From a checkpoint of a small transformer trained on Wikipedia.
Size: 12 layers, width 384, 6 heads of 64, 45.8M parameters.
Architecture: RMSNorm before each block, rotary positions, untied embeddings, normalized queries and keys, capped logits.
MLP neurons of a small language model. Each row is named by its layer, matrix (down: output weights) and neuron, and shows model dimensions 192-319. Each number is 128 + 24 x the weight over its row's rms, rounded and kept within 0 to 255. Numbers have three digits each.
After each neuron's rows, "raises" lists the tokens whose logits its output raises most directly, leaving later layers aside.

L2.down327:164127158113106131140123117118109153171148123157123103151141114144161156093163146146127130132143155139087149126117079133137109133142114123150101096125159131120135084140130095134175192145074135097161147115138112101134161152109176130120129111132103134127118118128107125158195097133128121147101031158140082104157074135176085160067090139155136142138153142121134089112122151103166092113129
raises: "um", "00", "hy", "22", "53"

L9.down13:100163104115134080134137100144101150137119166126115093102121108135156150156123111117102158098146100072135121114109128129141112140100145122133135146137154133177112159112072122114173115146115170148109149144114152118112126140108110158120152139109144116130129147123135126135155123137100131154091122102102128143126124113127177131112106087132138105126120104145141145108179105114156116121128
raises: " use", " sale", " production", " cover", " classification"

L5.down75:150105115137146091086089091105116043120148122143107149129163143147089113132169170096101157130126135082129112130124142170120103122152123140110132106096145143114119173106149148135133105149116155106166116083155132107122112119107099115101150144104102081171143149095118140138145109105152132156152119085153120130120185135118141128147147116149151103086133126136169149115131136105125147115116
raises: " $", " $1", " $4", " US", " $5"

L9.down1198:146159158135105101125146150115077159132096105155148114111102122149091128085130096105167154086135127103113166147157101138133102097134130169137105091133139091152121136102107163102161122122106147167071074126146132158132093109132103110109160113104105121143136093135136135107121099133157174161112106148156126082149144147131115101124116129157138173161142137116163138152156122142106133097185
raises: " by", "garde", "din", "ness", "stock"

L2.down2:141145119129108122097110178119146134111142120152135172121134115096114128110096171102145101146124144106076121174117100118127165129108112141148105147129121103165133119104117127111127145138110081115139123132165167131109124177100140128137142167151125103106149149110087106106146154116127137164116133130128112146193129168176162123132084170112127127153164126144136083136131114125113173147128
raises: "him", "\")", " Coordinates", "|---|", " yards"

L9.down1022:115153090141112155111142137102110086168063112107112093078162127164077127164082137149085134101106085115125134094124162103134121120096135114097154132136109149128115130117122109165111132143125092097120114125120152164106129115111165155154088110122142166093166121120142161112168087100119135123150083098135132159112133147114133120093147102118094075152091114118118100124155114176109087158134
raises: "r", " signature", "rs", "ial", "such"

L5.down1136:123101132107178149098127136157095142136149112113135154088125103140076139119159124136116115108064112133105190113148128147126152115174157115151122128161121128099089115105110132099150157175081091164110124140141131095109128100144193132132117104097102140084136112144089113112154104120128138193112115122088128082151105143137137148148140126128114157124122150135095131131115127092136136172117
raises: "30", "00", "20", "55", "rag"

L5.down1012:117114115143126119119131116120148119138134151136093132164126158090107095115166170145111100115121110110116120102107122149104115152133100126165097141117131101140150099111144158124135064120140156098150142161166154199141139107083151128132135131149108139130173122117091127101130149155109102171137122128103092186113161110101172143120118122128118126146132152135106115136100133113177133141134
raises: "a", "i", "o", "ia", "cin"

L7.down1015:124120116164128118099143129149144094109125138095162108125090120093159144150161105112161105121112110138097126078103093091144171130130174105109129095153109166114124174136157155141131114074117144117106115120136142142126117137164154118134154110114144155080078153159109127143089085124133157158146136137122114122148110134122123131150127118123136132167096124130084154119138163154116105142109
raises: " date", " have", " find", " do", " finish"

L9.down1261:138120131121134160107145131136201097106146147132114135127122146091117164157143086107089142101169164158125142128088121138139118128089104131142139111101142159133161096155101091110167149112156110101089097114135147110091148118095109125138121095146133104130145194082116174106118118140093122151128101164116137155162125110126142132118124093157130118139061141113136138148137105135146092122128
raises: "er", "ers", "ed", "en", "ens"

L9.down385:119127125087118130134123117157136142188143162076161116121094131104158129094112108097113172155115140126135141133099146111140132115106127133176129153087125116111160160128105113130153159144133129137153122116117140089129110111165131115177089140159135148126138069104138149143161133089131156142093114142148121173155128137143118143138127179105125131125077095098133120132094138161081149138153
raises: "ted", "ked", "ically", "ised", "ized"

L5.down369:155132144164135073155153099129081165111061145134131118157133103122123140152093119099133155156117136121143127129098137145149144150111103118154115150080158159124145114137125105173153124120180141125122134099179096144178139125116127114096130151112132138132147169123162156117136115163119121133129152138148137142119146125148143108108151130110111129101120096114146088137178150167159146151137
raises: "ed", "hand", "ill", " installation", "ised"

L7.down888:112121110125139157138092136110162138085149173094131068106143140131154126157113087110161125101167124162146159134149157146145089138116106106113114115127125107166147121120127133163142138129072149121089145105169133148141117116134132120145179132137120167121128162116136107118103128121105163161134109114125121176149134113096113076161175119134153090149093179105125100159152091153111116128128
raises: " example", " instance", "ê", "um", "ese"

L7.down349:130086122077101136083156140125134127141141137104149112130084128135113106123128122148140124138095143138184123145096089126141164125155116128128137089140127144171116130141150093120145093166141145121129109120148144152064108205130133162111085128127107145096097113106110117122135181108121148192109106130096108099092119119143135088156130132105089165128125066142113120133117165127111144144112
raises: "ated", "ization", "ized", "ised", "ation"

L5.down138:159136169109159107127118126112159132130183187144123164148132103127118106111128122156095137105135136126088098118149139174101156137113106123148120125173137089112129134123156089154101113150078074127120130120135122141089165127104112109111130137151095145110126106141100127159134123143125153102136164153142091147126123102170091159143149183164160135161120132102154149126163080155130173094111
raises: " %", "wick", "$", "slav", "led"

L2.down497:106099110070135141176136144095144116149155114139127076156147109164086161165102121136150136134097113161148108156134150158116143139136117146148125128134136116138147132117113101114129107178151096119106147182124113123123106157079131134119114134118126143086150119164138180111137103144165155136111170132140124115105177158146126127152123107133139105119130110118152138118163129158154101153136
raises: "scape", "onic", "boat", "team", " →"

L7.down984:182114173131142108115136154151161137118105112121134127093153167138087128120132087148084140077134133140108127178154141156145110151146141129103082163140149150134108145180133129125117138117119118115147109142157146132111128162132115141101094147173089109109123149118133115103075058074173165158120154120098166114100131096124105139142141108108125166116165116126174112090152137099120131139134
raises: "able", "ability", "ment", "ments", "age"

L5.down1206:165151095160082127113111149147092126118127111196126109087144131134160106097137167123131117113099122176129110143127134155140098146133053119149156133108141069145136152147134119117134171155092108133103113126107082109111152162153137127089096099068094155119127178135133139124128066141132118149128120124126145127110135156143114103078114132131145151109094114154101114124099123101120119123146
raises: " times", " years", " months", " races", " events"

L2.down1337:163159109063139076122112149164133138176101124082142116128129118172098130165107129156158096154112148141147156127121083139093134139165132111144114129119156144150113134128154120154133141134143110122116142130102133135093121144111134163096135140137107147130109070130154091140099141175115128123124170083132151097148127203143117131159128169111118129090137112105160144139151142112127127093149
raises: "ation", "ries", "ated", "21", "ations"

L5.down758:098106082108102102119163102130141122178118139066138123169119083166113141134161131148144136116083132091143169156154128127132118111148152158195112127116095101126118126145138102125105131140154117098162108124131116106141094116123117160111112112122163135102109116184147113133090155113076096128134108103099117115122139112124104091132153147113129111137100143141140130150131117152137145113124
raises: "i", "uring", "id", "rus", "re"

L7.down530:104115120127122114144103117172117107118092131142075145128123144150127121109082161093112159125109131167131085145103185102129098133149104118129163138125110080120173123129131157099104154121107126117172101097154135138151151103122141122114149149140156109161139124147157107111094125148165122104132120094086133129152132132115131138145127125115120158107137134125120140162152106114082121140118
raises: " 1–0", " 0–0", " 0–1", " 3–0", " 1–1"

L5.down17:115123124140133113183124150104119113124152144141124174146140122082131120144140098119146102182136122107110145164140107132138157125119078109115162132111086157167119083096149146134133116155143118168133111167036124142104119115082100154161116158111138107120162127130144149119153150129100106116074161160151116112140101124120147157133155093138103111128143148110121112170128109133160094068151
raises: "n", "nt", "ns", "d", " Janeiro"

L9.down606:138160129083092130137115148117168129134163107097108130154134171104163145152122121132159166098094116083143140172139108098135157123101133169171091150150102095140146153138139149115077144117158129127126118156090155129098094135155147160139149121121125139164146138112088129116196094112130126099147114121125143118110120127127085088131182099092142107140127135085150108141128088116123137122109
raises: " this", " that", " Janeiro", " they", " there"

L7.down1466:168103140141110109119131093104124106087150113145114133135133148110172106138094147144127148165142083123093082112094154150186117110103124134116116159095136145134128171149143133162148113117145107059115113144095156106125112137099122132133124180145149132135120160171129120107131082154175134152135099122134152137144156107100141098120125168098173095122132110143105118108145112099128139144147
raises: "ary", "ments", "ions", "ful", "ive"

L5.down449:100149131094083144098149144094072120155058140098129113107111132126166153102111133144086110148126139090115129131146078098129145148113127092148145183093142115134132141129131144149136212140149104146105128119082106142132114106141105131079110161154156107108145109131138136114091111083117128113128123124116126105125117158141102102127128150143067130145107125127159142109126149118151098149144
raises: "rs", " as", "ud", "r", " the"

L7.down142:146113131124140147067125135114162134127123155127121101132119092112164139163107108134131116122111124182147137100122117111108124131117128125117114143134107110139135177108092158132104114132126143104141108119130110123135095166172119110105121142142154140122084114114131127111128152131114078128117100109134109145132122163132128086169134115161123120106118152159124107153105092111113137136128
raises: " but", " saying", " example", " emphasis", " which"

L7.down1381:110103105163144128099131145109158112158164157081179110137126117119118128131144144123142099116142113150137081155103095086118160164121137098130164109162080187135093097122111092163148118111109125154093099138140161138106127153107124145143125152132109115150116150111157102142153134085139136132135143151130144134123144155192137128114146123165121131114108083113127112126138132151116173156153
raises: "ism", "ising", "ation", " parents", "iv"

L7.down811:079124115161129125129176096137100157102167148136094145116145096095172103106178155131134117140121125111120098138095137068120146089076108141074104152140118096147120136169132118101142112112129137124096150120110160135135147136158137151126099082182116138136134092154075160110082122160158126127124137097149114141111128111103116157147105131118130128128174134136137124128155146107159129168100
raises: " was", " would", " were", " is", " could"

L9.down1438:112148148100164150098195082074122147132149114131142097141138148157119118126139118111155146144153133167090137157112141131177108147123095099120145155126098124122118147131125148103153142121126138081161141118103143139142094129179165156093148139158141146093167097111130133120139125135186145166110123123121096133135152130084142112189133126113133077115130121133126145101197149086165146143142
raises: "ments", "tion", "ations", "ful", "ão"

L2.down1039:129113136116125110115167119121165144102109142132130121090124145160109158156171097121139124137087146091146141129101119140129145105100153088149117151147120143097145095118125104149125151118135151116118115075144110126146112127154129134106149146134153100106119149119133132137152106168147114162147110106107129128139152099148125126135150118114120136123144116113170094160189128131101118095171
raises: " he", "==", "ever", " which", " it"

L5.down688:100117139161113089133144076092145138143152089151132136106137117125139090159155149122128119129132167101099139093098140106136149099112139124126130129134153165127130095141117178133098135126116127119131167120130105146149130114122136125105094100116101148126168158135157118092117159098094155135071116173148103123117162120132134169131151092070139097107157136155133114106127112108136132127138
raises: ",", " and", " −", "for", "\n"

L5.down389:135079149086112155135151126093111114122139085145119125135129136168099098117159139141110099156112134135159129149120170137079110129132159110129168145103168092105121119116167140132088136125155081106129135177177122127082117097163077135166094113163097152115139125121141091133134123139105066168151100097156063118180125116133138120137121091111160089121133104165167132118106154144163114127131
raises: "ries", "ry", "la", "ri", "ro"

L9.down862:126111158102179153125132171123154107120143160158108170141104157148101133115147129135147150141098107152141110145131134162125112123148114106145112133084127123142122116103117097122135115140146067127084131126134151145105130150128084114125085159140134167172130124109173111109102123156140136126107127135140144117151098131144152126129133125180084113123088109168154109135170092103130114147085
raises: "ator", "ability", "ence", "ations", "atum"

L9.down68:153129107109118105151089111098107102140112098162160122137134110145122103127126129138151120124148133135121126152130099168152122150138119145199136142137137178115105141107084105141157122132120127130121108140090143195126134101131139125122155123147158168117132106083147113166177120126100132132120184161138139119118117132121146174149112129113123106132123134135056148116132165122160130135157
raises: ",", "ight", "par", "mu", "frac"

L5.down871:137101115103127120129178152138151099088140124120118165095167118130118104141146111123107144161131144139158142133151096134123142091159146095121139137091099117117123111148182136139156132119149067169165151149183162097113074134114094161110093152134124108107125161105169148139152112163113106146194133126140152079108180125135135162105104152112137120138094147126157127143119110107156110171153
raises: "ure", "lore", "ever", "ine", "ator"

L9.down1326:150106145165164146132111167136135101123111143136107085103097141157103119136119106160138130149123134114159071117109104133107161126167087112126107151138149108125125129164169110135130121138144180107152141160092121088091157115135131159121103141142102146125125144153128115113112107123094120102139101116091150120115158127113106138151201115146103154181069132096164155125116151153106106125177
raises: "now", " then", "not", "top", "core"

L9.down748:113131077119136103140142163111121156117137107172119162142143123123162103151072108121108156123120122129102119113122128135122119142143128119143142122139118144181117120087141087152156129152127085137122129144112111177099138103146105110091124137146155126134102170128092099113127158157127120145150128131085125139091164104132150126142129114138062110158127139135149099113151143119127173139129
raises: "such", "ón", "vers", "è", "ese"

L9.down82:189094132123113126150141120134149128068098128109146096097145134099129141105149074121155195129139121127134110157092105149092113132116087104149130142111187159156149156166167105134185125144115140137156126157133116124128130118120134132178128128114143156106125116187120120106111166133131112142111140163131132154150150127128126133131107115133116153126104122139159147156108118156156116113131
raises: "red", "med", "led", "ised", "ming"

L5.down1515:104103119125086134092122074127136177116112136124093106132137089153127101085132098109095149146125132151083109095106145143114129146120094123124106147136153124103129148133171138117098100161105124107147174155171133091109111115101138129117128147122153170072125121127122109104118119106113113101144120083134160150147143141138168123175116136115170151173079101175156145136105132109130155139103
raises: "ping", "ming", "ps", "med", "pet"

L7.down1411:139188115127160096101170148118115113118105179096148142117113103141073121128125100140146089147086087160130100124076135104130122148144128105134118130149123130101137129159135161106090105105135128146136138120143060142119151127124089148132122084123131129100124207095101132123128119158120122120138111179087093113170134116109128146088108123134085113135099136101148154147147111146151148145067
raises: " also", "mor", " added", "ache", " Also"

L5.down669:123133134118139082112114125065090124195129113142141103121145088141149154126111153140162152131154128081145135118099093117112119109119124149118079120112129147134140165140106137158120169123157067123179130136135180116096138121111100170145132110138148118130100120133124106165144187132140128160097141178139091101122102084115151158131088103172115184110067135128137151127133152154169115141135
raises: "d", "frac", "t", "ted", "tive"

L5.down639:118094109099147153139136110108132088130131144117107097073087121156100121133134084115128158112142134155161127115144127130093053127122139137131160170143154104124156104145115116126159114162114129149132121103136143093135142141132162172107155124173152159152126108164108114118151156135115139126097164181101131154147146127144165109125147120141172171150149166157128117177128144144148118157150
raises: "a", "s", "d", "ns", "ging"

L2.down698:088120130107123131134157124108134124166123162135101106162109095141105139143161126135113098123150187140131159156118142161109122120154134153120134107168153147155118106114169137087099121129095124106145168156186124122114114070148110184112148133136145115118152095146111109158086107123120138145134138114151105084115108083131152090131159115162141134206158128097120123155123119149134121101100
raises: " state", " State", " Defense", "age", "um"

L2.down547:119106133117140146127122105170179130137112114173109129111161130096168124106150139154122099172093143129143105142135095114104144094178172108098139136089136153127148110121107115157130146139116109080151084148146167061110098141095087161113125176140122156145130113121147117099103127141139122133116129118119089128166139169119132113141134174126130103139151140137171092133137136096174152153147
raises: "r", "\n", "ries", "e", "ry"

L9.down856:123158090130150111110107123127086103114136146102102153142143146127105096154121161113136135117122145149142126102130153106116131096125164086147089128152121101140096127143137157128154147121117110112116094132112135139116152110133171154147073117112160092166129129135094094114106121147101177136120127122144154162147125151130116132122118163113106089099132148120149096136122145119107122098083
raises: "born", "active", "fl", "b", "bus"

L5.down1051:151112086126124117120150125144165169145160105107129095146125124169109136126124098122152130134157098092144130184108115132144140080153176068188135167115151131140125127166135119167132162128121083141116141110115148162144130120152112137118082126117134123150123172124121149114157070124131135178138127122122096100099165139113094110137146061104121100141122148115087141119125098122159100126194
raises: " it", " this", " he", "\n", " they"

L5.down1131:148130128106160082112121121144120140134128088129158133085133109110123150124096107168162153107129153134152137148127166128117110087162121057138115120128110149145116109130112108094147159123157100185102129171128176112170124080127128165145144175178157138135161090158131149174118121098130124109126116088078102157139117117146102128160114143177127115118143091117118101132124126126099124100123
raises: "ted", "ure", "ting", "ants", "ant"

L5.down438:141179154128126118124126097068123148143150117106162137175101097103129113143146148127134103121125161128138154185104148145117103119151124108125130146121114118125166137126122123128056112131118157144157112156123151139099119140197166128195150153133156088110099141134134077141142114089132134140103090107137101112104152071159122127118113102133160125131163091128124127155130157146128126100112
raises: "ities", "ity", "ization", "tic", "tive"

L9.down1418:114125149119123108112129148127123136099109146166108136122150124082117113094092143143129083175116128136105162163125150138124122123087152154137108121121087126122116152133099143114142133077103142121076125154144184147100171169134148110135156119118084164162148133126120166119170118112119143093120089118130156126189118123120135107116108129155122115166157138161103129134103134132113130139158
raises: " Coordinates", " %", " Total", "iles", "|---|"

L7.down815:122136102125123140161159175159148120151113184142176141151094134106140117100137139172142119154126141102106148134126144124142126076139118134133112118124092166148128097110106111095098166137137165155096134163110106145088144096128097142167160127128149111124155101160117078156143141167070145099137120138120131130105153108121114104158111166124179116111117141093128129112134099197152148111175
raises: "ns", "n", "ans", "an", "i"

L9.down1278:102110140090124163068140091117143138146124163090135145105119099142107089133118156176107138125120089145154106133134135144144138149088122165156073099108148163110109110146144122134140107205170151147108172093134120112146129134159145112139107116153113114159139115128150122123106137123111115137101131153090163141143140164137144161108147149093081135127165102117151130130114102151124119120134
raises: "ize", "ise", "ized", "izing", "ised"

L2.down944:111115138137133137116132134135107108115143096114143118162121083176139136130114121128119118115135165155116175095084106123159096074132144137105100206093090125084141085117120092118133129108184114116077139140160133142141144114084091149108147098109129158137139134110157163109108117177129078131145154124114146144113134122091126099101108164118079094168130128109111126143132100171122108106138
raises: "hand", "ed", "0,000", "ong", "ate"

L2.down95:106145126104115148162117101160141127148151138072117139129148130132163103112107082128082162129162190119090131132135135109164112141144110114166158131144131135176159134100122160150142139129099167205127124126108118098172165134120146106137115139149145081133150101062142111098143128161108172151126119108111166099091168141138126133166160138153132103168121091153123135168063095133091138151119
raises: "ically", " attention", "ness", "ted", "where"

L9.down1458:111115176106155121119101147150161142104119106117113121112155177155106156158119113178125119114115139160144170109117114141126145107178152113086154090125102135117124181138120111125127136076112137074109126132121128113155119133179162120145155089144148110121101121120106137058173112132126129167142156129129127135120101114116143106106128125141140127137131102157110137157105145156134110135168
raises: "ier", "eu", "ron", "ie", "yr"

L7.down1023:099108119085116128143124123145112137156117137086154108113127150119134128150125124130157100113178109128124135088090122150123146115113130113123109128084148119128110102138105108134153146128131148148118144154138116137093138118136127109112126100147142131095104128076146090107138076118140101082199132139139137160154117109125102087125139106086169101134089128130124134124173100105115110129097
raises: "day", "age", "looking", "where", "body"

L5.down748:143137102108142136146153147125112167129215059093105112150147117101112178094140144152144117132123144140129116140114088129176127136206149136126119093089151097111137119125102136056132156108125118110171127175119122139094105095153141089132130171119129112168103102154151104141155125103137101146154099093117117114182133113163150145160122206146128096131146089132139110138104165147093110156147
raises: "ough", "ulation", "ence", "ible", "ting"

L9.down6:100174107125113147122136103071117106126173077135137107114147107137138091110122112159130134138082143114101135102112144133143131142143146161106082098188129166130101129105093180150152137107153121133152142072122123109159121141150153098112097125143115146109110110110087129149106140129158115067113121114129136141117141110108084103142141100120128126150103133087138106083115138106162111084126
raises: " I", "I", "n", "It", " It"

L7.down753:121148121141071126106133130120131177124152125109127164105100130119142112133082130111160116128119146122182158145103107092176102132136120101111138156131131131114106176089169092109139118164143106129128084138140125124142125134196117108127081136139152158078124147128122134138123189156121138150105133093107118114162111159130103133103118134176105160063128102119165173095131089123118104114096
raises: " Released", "ence", "ical", "hen", " Binomi"

L7.down615:086115121125101102131161106096077125134114162145109155122114128128155116154149149115147153107081143163106137100128121050106160105121102094162140103106133098102120137146129133174105152108124152165132157103153090148111136179155114146128085143163142088122126172094119130171116122125122127109147158155127116115137144146097138141103132115156101125122151126132104098118119139110157174116159
raises: " respectively", " are", " were", " have", " themselves"

L5.down530:147126178147152133149159115095153104143122127108170116123152148131116133176108111132155129169120154146141122137109099117114118143103122131092094125166167163162099125144122176149145137113131153140119069141158159127156122144150128097152117131158108125134134150135121174128147128125163136149159141164139124091117112106095155147184143138076142109160113153124138124126188123124098124134106
raises: "able", "an", "ans", "ability", "one"

L2.down1492:106169076145108138113102105143115124113139083119127098137106109089123126118140149122112088137096123115067126127120137115096117100117126118084147129107125126114116142137128131108125153118153107156176124111117177126146088112145150118114116117166147139137129146155077156127123142124136119118128136114147157112154090105129119128150106100139165133124147069142169076137123139136112121100089
raises: "ter", "ness", "ting", "erial", "ure"

L2.down979:156119124082132101133129149087112113137133117162120126154174156116169120144122134082128147113090107116119158141143153138123110123122095103154130182096064152108101127093099154073129067111136161130147110127120104165120141173143139126109131166134124127114131110126167143172108114122178107169099125124117119094108161127148099127083125116180109165122087155119136166135090099110123160109151
raises: " him", " the", " them", "right", "ent"

L9.down983:128118095155137118109088116127140139120156114123157204165156130127163111149109083130119142124086118151124145146107118164149105134073198098139127107141158122135158129148138127155105138113106102156147175116079110084157125128141127154140155108127113122098127108099141108104163134136110131092120116145120168116117142125122123149081132113142135128126122145100077088134156138125199086150112
raises: " are", " will", " cannot", " must", " all"

L7.down240:134113161102137132140153125141124173155139180168102124145110099097104138118115117114144155093124145149134112085076123136120127129155115159143179127132108122121091127176109154114133140106162130172157103073113160129129101135159116129118140170139125122197109124097131159142150128112154130142102084138107104120149129097164133100149138144152108137147176112110113092132121149118139144109132
raises: "ting", "ted", "ise", "ised", "aries"

L9.down463:099135130129145140135159138144101194161147131146182114103132131138127094142163132134119116119112130143125133129089121077121134095119073088130110142178088136102101135130106131121134161158111148186094130090137076093126152132119101089103153130156124135154105144167132152090131163177125126131125117144094165110086161152121168153168141119088159192113117097163100114132147169146137153127125
raises: " subject", " issue", "li", "gar", "mic"

L9.down594:142125131162141129157157114144124173108140154119090152148129126127160069128156099144136119109124104102169164093087126099115118178091136115104097169159127145144155142127090118172053129122127130097096130137167131151134155143125112130096145130151136110114125081137095110103117135111129125142119169094161124114112114101153120139155091066121129105112165146126093117136163131107145064177131
raises: " does", " has", " could", " was", " did"

L9.down677:103111094156176094101139150150091056136154108154151153118185168166162160115141103104122123107155136140138134109155121165115087131138125108102136149146143112125102133068109172138107131134130125133125134104102112111120100086080157113087092109112169100099164106088140099133168124182134129105152083113128135086149136137067147134143113148125161108164161127114141117142125133160157165112110
raises: " with", "with", "yl", " they", "tern"

L7.down1426:167156111119118130150083134128136143100119105130136118146102130108144146147151132095119097111129083107160096148141114127139137148123122119140135136128117113131118105134089170114126132123110102116151104087102130142148127092109154140115152107109147141129083147119123152128079111131144112120140129107108113110123137173137126116145166146100115136094154117137083109155149156115142099137138
raises: " the", "Singles", " its", " it", " then"

L9.down625:141130109161125164077161149127123121070131116134112107129122118101125135134107154135145130128088137138158152151156164144123135138109115079168094143079142152093109161151174118152081123165128148149142127104121103104176153110117116144138136125149152155146115099146123102144095143098127141167169163147155109195127092155168131171091118146122202126121138136087105126120146124135115158121103
raises: "st", "ity", "ster", "pel", " several"

L7.down717:161156092130138129127104138148112158123130105129140117118157155115123146134119147126127147113142135114163123185145135100107117113114093082085112157066118203078138183129135156106106125090145100119129133140143163131113164119114142118184136182125138146103132113121112132121114090152124103077135155129141094128167103159100138158134110116132204115100128111136132108154092118161089086118152
raises: "long", "ter", "est", "ting", "uring"

L7.down1210:073151139088148145140132119119199163143159105103155144124117125141130147114134147140123129108096127147133090143127160128087106107130105115158100114118155105144158125167110126080126099123107084091124143122161122122129111118122127067108145131131138125141150128090124149075151179098144141105115118129151167125112105143151102135103082129139157102142101102153115160120124123121128141108089
raises: "æ", "signed", "tional", "al", "é"

L5.down71:094140143089121085141146126138129069141120130157120158147171147128142086165134117169183136132126102113139119109125142097127127145112147153100106095122115094150105163129141133128150096151142116160146144157135162061120137132144125150133135089121113114121087148104112108099128124092110097138129102127148107147106135097119132134111129075132144084139098080166103097119151141131160154159117
raises: "son", "x", "val", "^{2}", "Career"

L5.down287:100114138111097113129141118127155166116128060104103154119148137115141153133109137119129126156096083114075155179139171196116157122189148127130102126109144145124119146144173101130100134128142130140133118113132149119110130149141147133176138134089126122089122103102147127153153091144151155137161125102095117119117122150166120135111148147160141166113133117114117096156087128107146112177128
raises: "ties", "ure", "een", "|---|", "eur"

L9.down437:110098063117133137147153117134181097129172135134160120117135152131138152152154160170130122125081094107148144164099148105134120082127114170153158173116152124137144117146099100117145146161110124144132125114147124130127140131125116081075096152080112132140110115116128108093124136123062129193147126124136140126139154135171142136159140160154147104137079103155133137141086134160135095140127
raises: "re", "itude", "un", "ence", "l"

L9.down153:125112153125153133158136140088131111172097154105129072139127096140148166074091132122166134136129109119099130137108131122120105122136127084094141103140162107119140115176141091177134130131130118136142112145164143118119155110116107112124097136134169149174120113114127158147136094144113122139116137148088113134086159069127131091084109108167123172141164133157131152179142129117109093115144
raises: "t", "ted", "y", "ion", "act"

L9.down62:170133115088128139150101150155158130123121128160109130137142134086112105108132071110155125135142193099128129142154107142125108124139155107131159146143116130176108163147153146176101148087153143124141123139117110139097146151078099131131150108095160105093109102160136136153120142152100173120162115123117091090111113117130108117107142119141132098107130133114148101111106144113153165126093
raises: " 5,", " 4,", " 5", " 3,", " B"

L9.down441:100141113071131160147127095121084160137102127099110107113162144153161141116147096151107192111145082166118120158115098154147136125141168116101113090122094163098128126130147139155141149068107131152102134131105161152100135149119136092171084152166119111134159129114135098156123074114113157149139132104113162117150128144073110111153169171103144101171113158122125160159121089136117141148101
raises: " way", " example", " species", " instance", " of"

L9.down252:167148161122163143103114107097127157101143134132126098118091095135112196116083126106115088124152163141126132141146166108156141132129143121116069113118179109124145116136132149077183107132152126175145087134128114138151171137123167104113108158132133107129116092102120156114070140152149103167109145115121106138126110159130142138161137139158108153101103071165121130141098141121135175094140
raises: "izing", " consideration", " reason", "ising", "looking"

L9.down1050:108128162131151130106169137135114103107108140173122093110162134117136113194097140128103124125142109109131112107135139134108182099143132107138122131090123088125097133133118119136128134142180120160142155133143132133113116111109146128149115174154123145086095150130183102137120139127118115143093111122153183146145111090139183154178130159164083123154141151119139120118136129159147133127143
raises: " Massachusetts", " New", " Ontario", " MA", " England"

L2.down701:127075174132127075118173128122099118129118130074143120128132161119145156149153130127159107121103094194113116114143123135149138127139098116139104145172108129127146121128145123160132121119127139162100157121120119135180143127132110118154160076110140114095124135106180150143136121093134128129148138108177070100185118103141139104153108127126095110149152153100104116143118131136118124104126
raises: " have", " be", " contain", " date", " represent"